config.toml
num_attention_heads = 12
hidden_act = "tanh_gelu"
norm = "layernorm"
norm_eps = 1e-06
bias = "all"
tie_word_embeddings = true
init_std_down = 0.0332
lr_mult_qkv = 0.5
beta1 = 0.95
schedule = "wsd"
decay_shape = "linear"
max_seq_len = 1024
train_tokens = 596100000
MLP neurons of a small language model. Each row is named by its layer, matrix (down: output weights) and neuron, and shows model dimensions 0-63. Each number is 50 + 15 x the weight over its row's rms, rounded and kept within 0 to 99.
A block is one neuron, or neurons of one layer that tend to fire together. Before each block is what it responds to, as a language model described it from the Wikipedia text at the highest values.

Numeric table cells. Mostly the first number, or the pipe after it, in data rows of wiki tables: election vote counts, climate readings, sports stats (Laurence Depares | 101, 28 |).
L5.down66:44 12 47 58 48 61 84 66 54 58 51 65 46 56 29 82 43 55 24 39 47 49 57 49 46 69 66 52 76 33 53 66 24 15 59 35 67 43 39 06 49 50 42 65 65 48 55 57 51 59 74 46 40 22 55 35 35 55 53 60 66 36 52 23
L5.down128:55 28 40 60 49 28 59 35 63 55 37 35 19 53 50 92 35 62 67 44 18 51 49 53 65 37 81 82 47 46 59 40 53 46 56 38 50 52 67 55 62 78 60 40 66 42 35 59 72 31 39 61 56 55 64 58 68 65 33 67 66 35 29 47
L5.down202:38 24 57 24 19 37 53 32 54 62 48 46 53 52 51 58 55 50 31 48 69 47 60 47 79 32 45 32 50 69 43 57 42 24 55 54 66 50 59 55 17 34 46 57 61 47 44 30 25 45 45 61 53 42 54 44 51 70 71 54 45 66 31 49
L5.down510:42 63 48 31 40 68 55 39 55 46 64 29 63 40 54 56 32 56 30 31 42 36 55 63 40 47 79 47 61 35 13 77 72 36 56 50 28 63 46 71 37 73 40 65 58 62 59 46 51 63 31 43 64 46 65 59 40 71 41 51 54 68 33 45
L5.down1669:46 54 72 27 65 54 60 56 49 39 32 60 75 58 36 59 45 52 59 47 37 45 37 74 55 33 66 45 54 59 53 46 46 52 49 50 39 68 70 53 46 57 35 19 37 48 58 57 35 53 57 63 27 43 43 53 40 89 81 97 46 14 57 50
L5.down1781:24 20 57 33 57 60 63 51 37 48 66 44 37 59 39 45 62 48 56 64 29 63 59 53 48 70 67 57 62 42 38 72 64 39 39 12 53 38 54 38 29 54 20 39 61 54 36 53 49 62 52 46 56 57 50 34 46 44 51 54 61 61 49 34
L5.down2350:50 59 63 59 38 55 56 37 51 47 61 37 51 62 47 73 44 70 79 32 74 52 25 30 37 51 58 31 49 67 53 54 64 42 66 63 36 50 50 50 40 84 43 34 54 47 61 59 43 06 30 53 61 15 47 33 61 26 39 50 45 57 45 56
L5.down2777:41 57 43 58 42 52 44 39 64 48 54 55 53 42 51 32 53 45 68 51 25 32 67 62 61 70 63 36 53 54 46 64 41 61 64 31 80 25 56 68 31 68 31 82 53 64 36 55 39 53 48 72 32 71 58 27 32 31 53 52 70 44 49 55

Mid-sequence continuation tokens. Fires in the middle of fixed sequences: pipes and +/- signs in league-table rows, "and"/"or"/"of" in age ranges, and mid-word name pieces (Win|frey).
L4.down624:37 50 60 36 70 30 52 60 31 69 51 47 24 44 50 54 49 35 12 44 59 43 39 69 65 28 57 53 39 61 44 31 31 58 41 36 47 48 66 60 52 59 58 44 44 59 70 48 63 41 63 37 48 44 48 20 42 52 26 36 70 54 41 33

Verb-phrase slot after modal/to. Tokens that open the verb slot after a modal, negation or "to", such as infinitive "to", "not", "otherwise", and first pieces of verbs (prohib-, ass-, den-).
L4.down2824:22 66 44 78 76 52 61 61 63 49 37 09 67 60 55 46 50 51 51 81 75 87 56 69 47 67 67 35 49 64 39 68 65 53 42 47 49 44 67 45 56 41 55 52 48 74 60 43 69 43 61 42 44 82 22 43 35 78 55 37 30 31 57 32

Word-initial fragment letters. Single-letter word-start pieces, often c/C or s, split off after a quote mark, parenthesis, hyphen or line break, e.g. "c|ompelling, (C|.C., sub|c|omponent.
L7.down505:48 60 39 46 35 54 26 31 64 65 48 71 21 58 69 55 47 36 40 58 46 81 36 70 65 72 47 51 56 63 62 38 68 39 58 63 38 39 75 52 67 79 54 51 50 74 55 55 75 50 39 52 25 76 42 64 41 47 42 59 44 54 20 63
L7.down558:65 41 18 43 70 35 45 48 62 67 19 32 49 89 52 70 30 59 33 18 71 37 47 36 67 62 73 27 65 39 64 59 56 19 50 54 81 46 29 46 42 51 54 41 75 82 47 58 46 55 81 44 43 53 46 40 52 20 55 60 48 52 60 26
L7.down838:52 37 34 45 38 34 36 44 61 60 61 43 22 51 54 63 79 21 60 57 46 26 65 34 56 43 62 57 57 42 48 53 29 49 74 55 32 63 34 58 43 60 50 77 77 70 48 40 60 53 53 39 45 46 38 51 27 66 62 46 30 31 57 66
L7.down1493:78 53 64 64 51 61 64 46 57 36 34 35 62 42 38 47 07 72 34 73 38 77 63 26 44 55 51 53 53 12 46 57 54 67 45 31 58 06 61 65 47 58 59 63 65 62 61 40 31 22 65 46 61 67 58 50 58 72 56 61 72 63 70 39
L7.down2059:26 39 49 55 74 53 69 62 49 49 69 50 82 52 48 37 32 54 19 56 43 25 37 54 62 56 74 74 66 52 28 31 27 18 49 48 54 50 61 64 37 29 68 36 54 46 54 68 46 56 38 47 79 62 60 74 29 33 57 49 67 45 35 38
L7.down2099:53 49 23 11 75 44 61 22 55 43 58 42 69 27 67 49 31 62 24 65 45 43 46 72 50 57 46 43 36 46 23 57 57 54 79 72 61 53 40 45 64 48 65 43 38 37 72 41 38 65 53 67 52 68 44 47 41 61 79 61 61 69 36 45
L7.down2140:68 57 41 60 45 47 33 46 49 76 54 57 19 32 40 59 59 67 64 34 26 33 41 76 56 25 63 73 38 51 45 64 47 58 48 44 24 62 65 13 39 47 54 44 53 77 58 14 69 48 00 53 71 48 50 32 57 52 33 52 65 54 68 38
L7.down2802:60 52 28 49 71 36 72 73 50 40 36 54 04 34 41 56 57 45 51 65 63 26 38 70 69 68 65 23 58 29 72 70 27 66 33 59 53 61 43 35 65 58 33 64 87 66 70 52 50 38 39 37 40 41 52 54 67 52 44 58 34 51 36 29

Preposition "in". The preposition "in" or "In", often opening a sentence or clause before a time or place, as in "in part", "In 1897", "in the field".
L5.down388:23 45 31 49 23 64 45 70 43 48 53 62 54 58 63 52 33 47 66 41 52 51 59 34 77 41 35 36 67 66 54 44 22 50 30 39 66 52 60 68 34 23 38 68 46 40 35 27 51 65 22 35 61 55 71 67 57 36 41 61 38 44 35 61
L5.down638:48 37 31 36 62 81 46 49 47 65 53 57 36 60 48 65 26 38 34 35 47 79 51 45 32 44 55 71 65 33 77 38 46 56 74 19 27 54 63 18 68 64 43 33 61 53 57 47 46 43 68 27 35 25 48 53 38 61 50 48 64 66 45 30
L5.down1117:61 62 65 74 46 79 50 62 65 32 65 63 43 35 34 54 54 52 48 38 47 43 73 44 33 45 48 34 68 50 54 65 59 60 55 49 45 46 61 25 41 50 65 24 55 48 64 50 51 44 45 36 54 62 33 54 57 52 36 55 67 13 59 50
L5.down1248:81 55 65 49 49 55 58 45 60 53 49 52 45 74 63 53 49 48 25 76 35 47 61 40 63 67 33 36 51 53 49 42 50 43 55 48 29 42 60 50 30 48 55 25 48 42 52 26 60 56 35 35 37 53 51 47 74 33 39 58 81 46 27 34
L5.down1339:74 48 48 24 38 64 68 20 08 37 54 52 57 52 67 34 40 72 47 66 41 43 51 49 30 48 65 50 70 38 44 36 59 74 50 47 46 60 56 32 30 68 37 63 45 65 39 61 50 42 61 33 54 61 61 53 51 65 59 66 23 57 37 30
L5.down1622:63 47 85 50 55 31 47 32 56 26 47 63 61 71 47 80 52 62 30 70 66 78 41 38 51 67 65 36 38 61 61 42 33 67 74 57 28 51 57 34 63 61 41 31 73 54 47 45 51 75 50 42 22 55 17 41 45 52 31 52 53 50 48 40
L5.down2471:37 50 54 52 80 53 47 47 37 34 56 18 26 30 64 74 36 47 48 22 52 66 41 37 56 48 25 70 32 44 12 49 63 54 58 48 08 43 38 60 37 82 57 48 47 38 57 44 52 62 51 53 31 34 52 64 55 67 40 55 27 57 55 55
L5.down2627:61 44 56 29 44 42 60 71 55 55 27 63 79 55 41 45 59 63 46 58 76 49 54 24 42 49 35 65 56 99 40 42 46 51 37 33 37 72 75 36 61 37 82 41 51 18 78 70 47 46 29 39 51 59 64 56 68 72 41 55 59 73 52 51

Numeric table cell separators. Pipe separators between consecutive numeric cells in wiki tables (league standings, climate data, vote counts), also ′ in coordinates and × in dimensions.
L7.down796:46 39 56 51 35 40 69 30 52 63 34 50 82 42 42 42 46 59 69 35 38 62 46 32 64 65 60 36 50 44 57 45 34 65 47 37 48 41 57 26 28 38 60 49 37 42 32 38 79 52 51 51 27 44 46 45 69 75 86 42 39 39 40 39
L7.down1070:27 23 55 43 54 48 64 51 45 48 54 51 65 34 39 52 45 53 68 46 55 58 89 65 66 49 71 17 62 47 58 71 61 49 60 66 41 52 00 41 63 29 66 49 54 48 59 53 23 46 35 58 46 23 31 50 43 72 75 40 55 45 66 45
L7.down1195:51 28 19 55 55 64 44 65 48 76 69 65 58 50 48 49 41 43 63 04 62 46 47 57 48 60 72 33 55 28 37 70 69 53 62 73 66 41 35 49 46 61 22 35 57 80 58 04 56 63 50 43 46 40 21 59 41 58 51 49 27 37 45 54
L7.down1290:71 52 69 56 74 57 51 56 68 31 16 39 39 53 41 32 63 54 37 58 65 39 37 22 72 62 79 53 73 59 61 51 31 69 68 75 49 59 21 40 49 70 59 46 56 35 57 60 66 49 68 57 51 79 74 42 59 35 62 45 61 36 47 58
L7.down2734:39 35 86 42 42 60 64 33 33 40 41 58 64 61 30 61 61 53 77 37 41 55 33 59 69 61 68 64 52 44 73 48 41 03 23 39 35 54 38 38 42 44 48 46 57 20 13 52 53 38 28 64 50 38 46 49 33 53 42 70 67 29 56 34
L7.down2827:70 57 35 75 26 27 47 48 68 51 32 46 45 43 63 71 61 57 37 29 45 64 62 57 22 27 16 90 36 31 52 43 19 49 50 45 64 57 46 52 61 51 54 60 44 46 50 34 69 08 37 44 51 49 49 54 46 37 41 70 37 37 34 37
L7.down2884:42 42 42 27 63 22 41 39 52 19 47 70 17 41 45 66 64 56 67 65 71 54 60 72 48 33 52 38 69 45 39 51 65 53 46 72 26 54 66 27 76 38 36 49 35 44 44 50 59 74 79 61 29 57 48 22 37 46 64 41 51 58 57 27
L7.down2887:33 17 57 39 36 42 42 58 47 49 70 46 63 52 70 29 71 28 65 43 65 67 60 23 63 26 50 39 55 45 84 60 37 30 27 33 57 52 42 75 56 56 38 50 29 56 37 60 44 63 55 52 51 34 69 36 38 53 52 25 64 69 52 41

Pre-verb infinitive/modal slot. The infinitive marker "to" and modals like would, can, may, coming just before a bare verb, e.g. planned to, PRS to, would assist.
L7.down1271:54 50 25 38 57 72 67 47 57 80 58 54 58 41 26 72 42 52 29 50 58 43 57 39 30 59 47 52 68 62 56 73 43 52 22 49 79 58 40 52 79 61 53 71 43 42 48 56 43 74 59 39 49 67 65 59 52 56 48 52 65 55 48 53
L7.down1868:60 65 51 20 49 37 50 38 59 49 50 57 60 57 59 43 38 37 43 49 75 65 36 30 42 51 61 27 64 43 47 43 55 51 62 79 97 36 60 46 60 48 58 46 09 38 27 43 62 51 41 69 18 70 47 70 47 31 37 60 58 52 42 31
L7.down1931:25 59 68 59 50 39 49 21 20 69 41 43 41 32 41 72 25 72 17 48 81 37 33 65 66 57 42 52 42 56 47 36 34 54 55 53 49 31 36 50 61 50 11 24 74 22 45 47 65 56 26 28 53 59 60 36 69 49 52 46 12 46 56 74
L7.down2025:52 62 60 47 63 45 36 53 48 81 59 77 50 26 60 66 34 59 44 52 64 73 69 51 52 55 69 18 68 63 57 35 49 43 39 58 31 67 75 50 34 29 43 42 34 66 39 62 22 47 33 35 45 53 54 40 48 49 53 43 80 51 55 88
L7.down2267:59 28 77 45 56 59 66 38 66 59 60 56 49 62 49 66 56 50 46 29 72 32 49 40 75 23 61 48 70 45 57 76 37 48 83 64 52 30 37 73 62 58 62 42 54 68 38 34 41 36 54 41 44 56 35 15 55 75 59 35 72 42 64 70
L7.down2348:52 63 55 57 44 35 54 63 60 42 23 41 41 68 76 45 52 49 58 34 58 64 47 54 51 61 42 74 55 78 44 23 34 35 47 45 66 52 29 64 66 27 49 57 56 37 79 54 70 62 34 34 30 64 52 25 45 47 38 85 77 37 42 79
L7.down2365:54 50 35 68 75 19 49 76 46 51 47 39 45 46 56 33 59 63 26 48 76 51 54 28 45 43 48 46 39 56 46 46 60 53 59 39 81 18 25 87 74 73 42 23 69 37 76 39 67 54 47 48 71 33 41 78 51 55 80 56 46 36 69 57
L7.down2799:46 69 46 57 39 43 35 56 72 50 38 34 41 29 39 53 41 73 50 46 59 42 58 63 55 46 58 77 69 35 22 59 34 64 22 67 73 37 47 44 76 76 48 73 60 51 59 46 38 47 55 52 37 56 34 54 41 79 36 47 40 46 15 32

Split-off initial C. A lone c or C token opening a word split off from its remainder, often after a quote or parenthesis, e.g. "c|ommunicate, (C|asuarina, c|ogent.
L5.down250:54 59 64 48 47 45 24 61 44 43 64 20 76 41 79 57 57 48 16 44 28 52 44 60 70 45 22 52 56 17 30 35 52 22 71 61 28 39 28 50 46 55 48 29 08 43 55 70 49 31 31 67 42 47 61 51 70 40 39 48 51 55 39 54
L5.down331:29 55 43 54 74 59 46 73 53 66 40 58 43 48 52 52 37 59 35 28 31 43 55 58 41 38 57 66 47 69 46 61 36 84 29 48 29 27 60 62 63 52 48 53 36 25 50 55 53 31 66 33 53 47 33 27 45 47 56 66 72 35 47 39
L5.down490:61 36 54 49 52 39 49 43 41 62 49 50 65 56 50 58 78 68 37 20 27 20 15 36 30 56 34 46 65 66 50 47 36 67 48 48 57 30 47 46 62 70 44 39 50 49 55 37 58 49 73 64 61 64 51 55 57 53 28 33 50 51 28 62
L5.down1408:45 20 57 45 67 36 57 40 39 37 63 69 59 58 73 37 44 54 52 70 60 46 43 86 37 33 41 34 42 41 81 47 44 69 47 62 50 62 48 49 46 49 59 36 52 39 52 84 52 46 43 41 20 44 66 30 39 51 07 51 70 57 38 46
L5.down1479:43 61 54 48 60 39 40 33 61 48 68 38 51 53 45 53 38 28 00 33 22 41 47 64 47 62 23 46 39 59 49 68 33 77 46 62 38 49 45 60 61 80 50 41 34 54 52 44 38 40 82 49 61 49 55 43 46 60 37 43 70 30 51 69
L5.down2256:44 70 42 51 67 60 25 71 49 36 60 45 33 47 47 25 70 37 17 50 45 06 35 50 78 27 44 57 41 47 48 61 55 46 60 39 38 46 18 62 62 76 64 50 52 47 97 58 50 28 57 57 51 67 54 41 59 19 22 36 63 37 62 29
L5.down2505:83 76 25 44 49 44 37 45 25 45 59 71 74 55 57 57 51 47 30 49 56 22 40 61 80 40 44 63 40 62 44 33 51 45 78 62 35 79 70 30 55 41 55 42 66 39 61 66 80 61 64 48 31 61 29 55 29 51 50 39 60 54 49 64
L5.down2697:62 34 71 54 68 56 67 30 42 50 53 68 31 44 32 74 40 33 66 35 41 67 43 79 22 32 45 57 44 73 68 32 65 65 39 61 46 38 66 69 80 82 52 51 04 38 46 24 51 49 58 58 63 39 74 46 81 43 28 51 78 68 72 22

Word-initial split letter. A lone first letter split off a word, often capitalized T, S or t, at a line, quote or bracket start, as in T|aylor, "T|o, [T]he.
L5.down1345:65 58 21 71 31 46 63 62 40 42 16 41 54 46 42 76 54 74 55 49 53 46 17 58 58 48 43 72 61 46 59 42 65 63 55 28 83 79 54 56 41 61 47 13 62 67 37 44 45 45 64 55 39 39 79 43 26 57 51 25 53 25 57 70
L5.down1413:40 41 80 46 50 66 27 32 43 56 47 46 65 34 57 54 50 47 40 32 51 55 30 38 59 50 44 46 55 53 53 48 17 40 64 30 42 42 52 81 48 68 48 23 79 55 53 40 52 41 68 52 63 70 71 48 63 83 54 50 22 43 34 58
L5.down1726:37 48 59 74 77 48 47 60 38 48 46 62 72 55 44 45 60 62 56 52 80 46 45 58 23 61 52 39 62 53 37 60 39 41 65 41 39 47 61 39 50 44 74 36 49 53 26 55 49 34 68 33 58 21 28 76 59 52 47 36 51 38 54 35
L5.down2313:40 53 61 05 37 46 41 53 33 56 35 59 57 41 66 49 53 75 54 53 56 23 47 33 65 39 37 50 35 33 39 60 23 52 18 55 54 63 27 26 75 34 48 29 39 53 71 51 50 24 44 45 41 54 21 47 66 85 49 63 52 58 66 62
L5.down2385:34 52 54 17 60 34 36 10 00 32 53 42 46 36 75 62 44 33 43 36 64 45 51 64 45 36 35 15 43 46 75 52 66 64 39 44 22 46 66 37 41 49 72 62 52 83 72 46 50 41 82 34 43 53 28 50 62 51 77 31 76 63 52 24
L5.down2824:42 63 63 63 60 34 42 71 20 82 53 69 67 52 54 60 54 46 53 88 25 29 48 73 49 55 51 57 49 49 28 58 25 90 49 62 56 66 34 45 43 45 57 58 54 46 51 71 51 56 63 29 09 41 44 46 56 66 56 54 41 72 37 57
L5.down2919:51 34 76 31 66 63 54 45 38 31 39 41 43 37 45 59 50 71 32 75 36 79 46 58 64 59 62 36 72 66 55 46 29 73 24 49 60 43 50 43 52 57 58 60 40 62 63 55 31 47 76 30 57 23 48 50 57 56 55 66 76 36 39 40
L5.down3018:50 47 78 41 66 55 20 73 66 48 39 56 31 74 55 25 19 36 59 56 50 36 68 72 41 19 68 51 29 43 74 39 43 45 75 54 50 33 36 63 61 33 65 31 30 71 67 45 34 46 87 40 58 59 46 27 76 54 62 31 56 64 36 69

Prepositions after noun phrases. Prepositions, mostly in, also of, around, at, that open a phrase after a completed noun phrase or clause, e.g. locked in a convent in Rome, added in 1912.
L4.down1945:38 46 60 42 36 50 46 59 35 61 44 51 83 50 44 17 58 48 43 50 41 72 42 44 45 30 74 54 42 54 69 36 40 65 33 61 11 48 48 52 46 45 46 24 51 56 45 40 57 85 49 38 25 60 87 46 33 58 37 48 16 54 26 55

Pre-verb infinitive/modal slot. Words right before a bare verb: infinitive "to" (first woman to win, required PRS to stop) plus modals would, may, could, and adverbs like only, -ly.
L5.down614:53 70 46 58 29 17 34 52 48 61 52 28 31 35 54 62 62 45 43 42 68 51 72 40 46 72 55 55 62 69 47 62 46 36 33 58 51 39 25 62 54 69 34 60 54 42 75 55 59 57 53 39 51 74 18 81 50 57 50 46 64 43 40 20
L5.down1354:43 85 35 57 45 28 57 59 52 64 59 28 55 66 33 77 40 47 69 50 34 51 56 59 69 66 21 72 43 66 52 90 44 49 47 48 62 43 48 51 53 48 52 59 65 61 86 55 62 55 37 23 55 37 07 48 69 96 49 44 43 50 58 68
L5.down1422:69 24 40 58 53 44 32 53 46 45 59 42 49 66 71 72 64 72 57 54 65 66 41 42 47 49 41 79 47 49 23 61 39 58 38 43 70 40 70 53 37 32 40 52 53 48 72 63 25 40 63 40 48 30 29 47 46 59 65 51 31 60 73 29
L5.down1773:54 67 53 58 60 38 22 43 43 32 47 32 47 80 30 65 63 33 71 41 54 61 51 43 32 56 34 40 59 56 70 93 39 43 53 79 61 38 57 49 77 35 34 41 55 52 55 60 44 62 55 37 71 71 33 53 58 57 42 54 33 43 78 53
L5.down2325:56 68 47 38 53 46 34 45 34 36 33 43 21 62 37 41 62 47 60 50 74 37 65 47 54 39 62 71 55 37 27 56 13 28 41 64 37 34 40 42 55 55 35 51 42 56 31 61 42 53 50 24 70 66 33 42 55 17 46 29 48 41 54 39
L5.down2384:42 46 27 32 54 36 43 26 45 63 35 46 50 42 55 47 80 56 63 46 55 56 49 44 45 57 45 31 42 62 63 60 69 48 72 57 37 77 71 56 56 36 43 50 80 57 57 53 48 65 63 29 45 39 33 50 65 69 36 35 39 65 64 39
L5.down2426:61 55 48 53 67 50 31 70 46 37 25 30 38 50 63 37 34 46 47 57 71 54 59 29 39 42 73 43 44 37 61 26 64 69 33 47 61 45 66 53 56 54 25 38 50 55 66 32 45 58 33 75 46 52 48 78 25 50 52 28 41 61 63 34
L5.down2604:74 62 44 36 20 29 56 35 54 57 52 43 37 56 51 82 50 44 74 58 67 37 55 41 29 39 48 49 67 58 62 32 55 53 65 42 46 75 35 69 55 37 57 49 38 57 55 59 45 47 60 51 79 62 60 46 51 37 29 44 56 45 80 55

Split-word initial "s". Fires on a lone word-initial s or S piece of a longer split word (s-iblings, s-ugar, S-onna), plus other split starts like pret-, exp-.
L4.down660:62 60 85 47 38 86 58 53 37 70 82 57 45 64 55 47 67 79 63 51 37 48 81 52 68 39 50 70 54 52 76 45 56 78 33 73 51 50 41 71 17 38 33 52 39 69 17 38 50 49 44 59 46 54 50 53 58 60 58 68 46 49 54 52